{"attn_scale": 0.177, "init_std_o": 0.00291, "decay_fraction": 0.893, "decay_shape": "sqrt", "doc_mask": true}
MLP neurons of a small language model. Each row is named by its layer, matrix (up: input weights) and neuron, and shows model dimensions 64-191. Each number is 500 + 40 x the weight over its row's rms, rounded and kept within 0 to 999. Numbers have three digits each.
After each neuron's rows, "fires after" lists the tokens most often just before its 100 highest values on Wikipedia text that the model never trained on.

L4.up693:515541459443465530479585551510469486496504468504573470549492500493503517561504523523479547461484466475527457487492519514503474485531541506514489549620503491510485540450470522426527539532566470524470584527517531512482496522526519467532566497473480532456461453517468520499562546508508464584524520450499504452472460531467554470476489490514554465553484503460501437472455502539534516513471
fires after: ".", "|"

L4.up175:502485522487471502471451493458456577537494427504465504542488518492507509515478457543500473567518516577502518487484502482502481547514471518561559474514389532510470492498519488472473474546576401438527498467471518577456487503511476519509500495468423492458476467509519469507486503578409487502581406537491516470435501492453460487511513484449539513454527561550517472458535518477466433504414
fires after: "|---|---|---|---", "\n", "Min", "cul", "w", "poin"

L3.up698:577506451417508491526629561511449522463496512427532500509560536516466542532497491507488525541500420523504459503467578558514538462562506515506502495513494517522482518513481514489492574558498474549430538522586441520468460444529506470508490546446456506497440462436442541523582472472509487521489506452486513505499483486497533482495496536526549507580504493515422479527442482512557491546539
fires after: "."

L3.up486:527521533513446449503520532545483481498506563541506449388465478482533596444479473495415514455493481500440518389519443476509506491494511457479520542500458433438490520519513567552525486508546530469471556471591453561528495540500534510446532534504543457534520397468501475511492480521505505530566476548534450482559489497490517498467472478535558517502500493480499536494474448539515516464467
fires after: "201", "202", "July ", "September ", "January ", "197"

L3.up653:528479508546517510562490512513475554523621482559515463462523508423464505524501541465551512508508496395447550546555501504479511555480492477510482482485483507499489464447453537512430473549558460529476503565531548482471534521494493505530450518598545520503454512467572477506473514494521509503584523489494468501534527464451485541503537472543506516488528547510510487473491509472556541450496
fires after: "| ", "as ", "rele", "- "

L4.up440:525476499502505525546510503522425508551558544456480510490488415450498559514538450529543526496512541519511471464511523527535542420526449492425472572539439438470489593454543518508519467508455491531456489496563534431489463493531495458458505545474519527499489485473488486583512570546496450448497516510492452495463489487447543521451542477497484499475561489507497542491456469598472550514496
fires after: ", ", "b"

L7.up815:489540497517480459511447522510513502572454519511491538504533514451528442536508478516597509495542515499542485579529484519448492528482468439544472484512501524436476479519495557555484515480479458494556458576427529463524552567416488540438525496492578475511519439524545621569503444516539524488514500544496546426506497489559532459474495430460484438477508501544466470528534509597531456536480
fires after: ". ", "\n", "| "

L6.up498:479507475575502493538482500557518506558520462516450507504600521448509572520471470514581509561557498461529424516434519501492466582503479503521533445469476466484553526477519453439469529488519440489541631543467518520444482584472459399400491496519529481501490455531553540536493522523498509467539516556514496516523539407435517476492482497475522563473495527474465444456495514489548472461494
fires after: "| ", "\n", "–", "a ", "- "

L7.up486:490500487629586550472542506473459487490507474460542467449477501549461507497541457507414536515438500476537463449564469527498472461521484506508489532594525544538525496480540572532546419446563530489519491538513453468502482491486520482427571578398567511477516477549449549436501441555520497514507545512449521445470504509525466550516537513521511500542483566480516481460414515465527484522553
fires after: "(", ", ", "um", "and "

L3.up953:496494504515476387484408499512500524547419481522480461524524505522582507512505470418505530549543523555487578552555427501522503425490489518476567537488538466498475528477564521417514499519483519403497437489461488512464488510428550479478527398514504501508571436533512514560489522540525547452480559589455516518564428493508548518517509471477478498423510553581539532480536507589522505510488
fires after: "| ", ". ", "p", "a "

L3.up361:465533444453485526498561494519511479490519485442524495464550501526533523530500542474456535512524517468508447493466479507442457458515482556475513496517548487490498534505459557525512551482502463557519521474625421474444486528516481505539558461463425498415475468503532559505532527510531469506566476439456515434527419485503577447486486440513558411570487543525524492467437490479517520484511
fires after: ".", "Wh", "is ", ")."

L4.up424:465464482487490459390526460497502528526513429423473455501440535489465488522504433508491542486520493543509495464481476494516508505553445522478471535500446507516587471509515470502496544490543411475546518531444505450417488521544487496430484503434505495470574551533502476478515492553382449517516421574501459474525507444432467471458489520463545520507461488505468490442510530470492499461493
fires after: "i", "\n", "b", "S", "|---|---|---|---"

L3.up357:546459486535589480521470524509504509566554540510534480373469475505506590452543470440404520549435514492479495439481550471516454547559482441498500485535488429498512541490526513522508525506510466401566519444511481534499485484418508504557528504439504578486518499464479462467479424447473515536510418522513400497535512470500560483430514528521494540485442534545475515548537527484458516446412
fires after: "199", "202", "197", "201", "200"

L4.up260:516494528497498483549468444444486526491488526520500489567503528468463496495459439510539487536521557507520508477490511460485532603513476519481583488491416444528495486501513476494459476566553331458514471484495442584439468471508520504493440453505494466464543525506513485457473538539464428508531388511480538512488521491461518539489511521462532476469524504534501436401487512476459374503430
fires after: "\n", "struc", "orig", "|---|---|---|---", "sup", "cul"

L7.up701:519512483506535508483512446467398476562479498481526488476562506486544551579464449481456560468541464450492502469567472567552475474532479510450483496511504429508559556457529543463576505490504531521479468473521490525453447467501495400489525524459524529533464510504520539539574513477515509521489535586513473481471495514483544522452512522547508544490476549470502475473397476462496537555484
fires after: "| ", ", ", "("

L3.up690:564495498487480490541565550548482499559543545525573448417539471484469576461544512490514502456519458527440458430539510508480469487515506436409466479556510446451481504489476526553513527552519498426544516444610488547530547508433494523562497456530532527517472422450567506508474464512516473494500479549479501456530526520456576496513447473544525507552506444465515499517499444490536419478411
fires after: "201", "202", "200", "197", "199", "192"

L4.up971:457425521490495467468512434462495477478480483471493451480504524463437505506443514526562496524513509511488456465468433478464476497519465512498518517507473449562589487523495467419453505512578431465479467504475424486430492460489487561386461481491479486476464526529435506489480498550434469470488493542472368462473537490460489532478486542491528491543509483455484475414457487462541372534489
fires after: "d", "w", "Min", "| ", "R"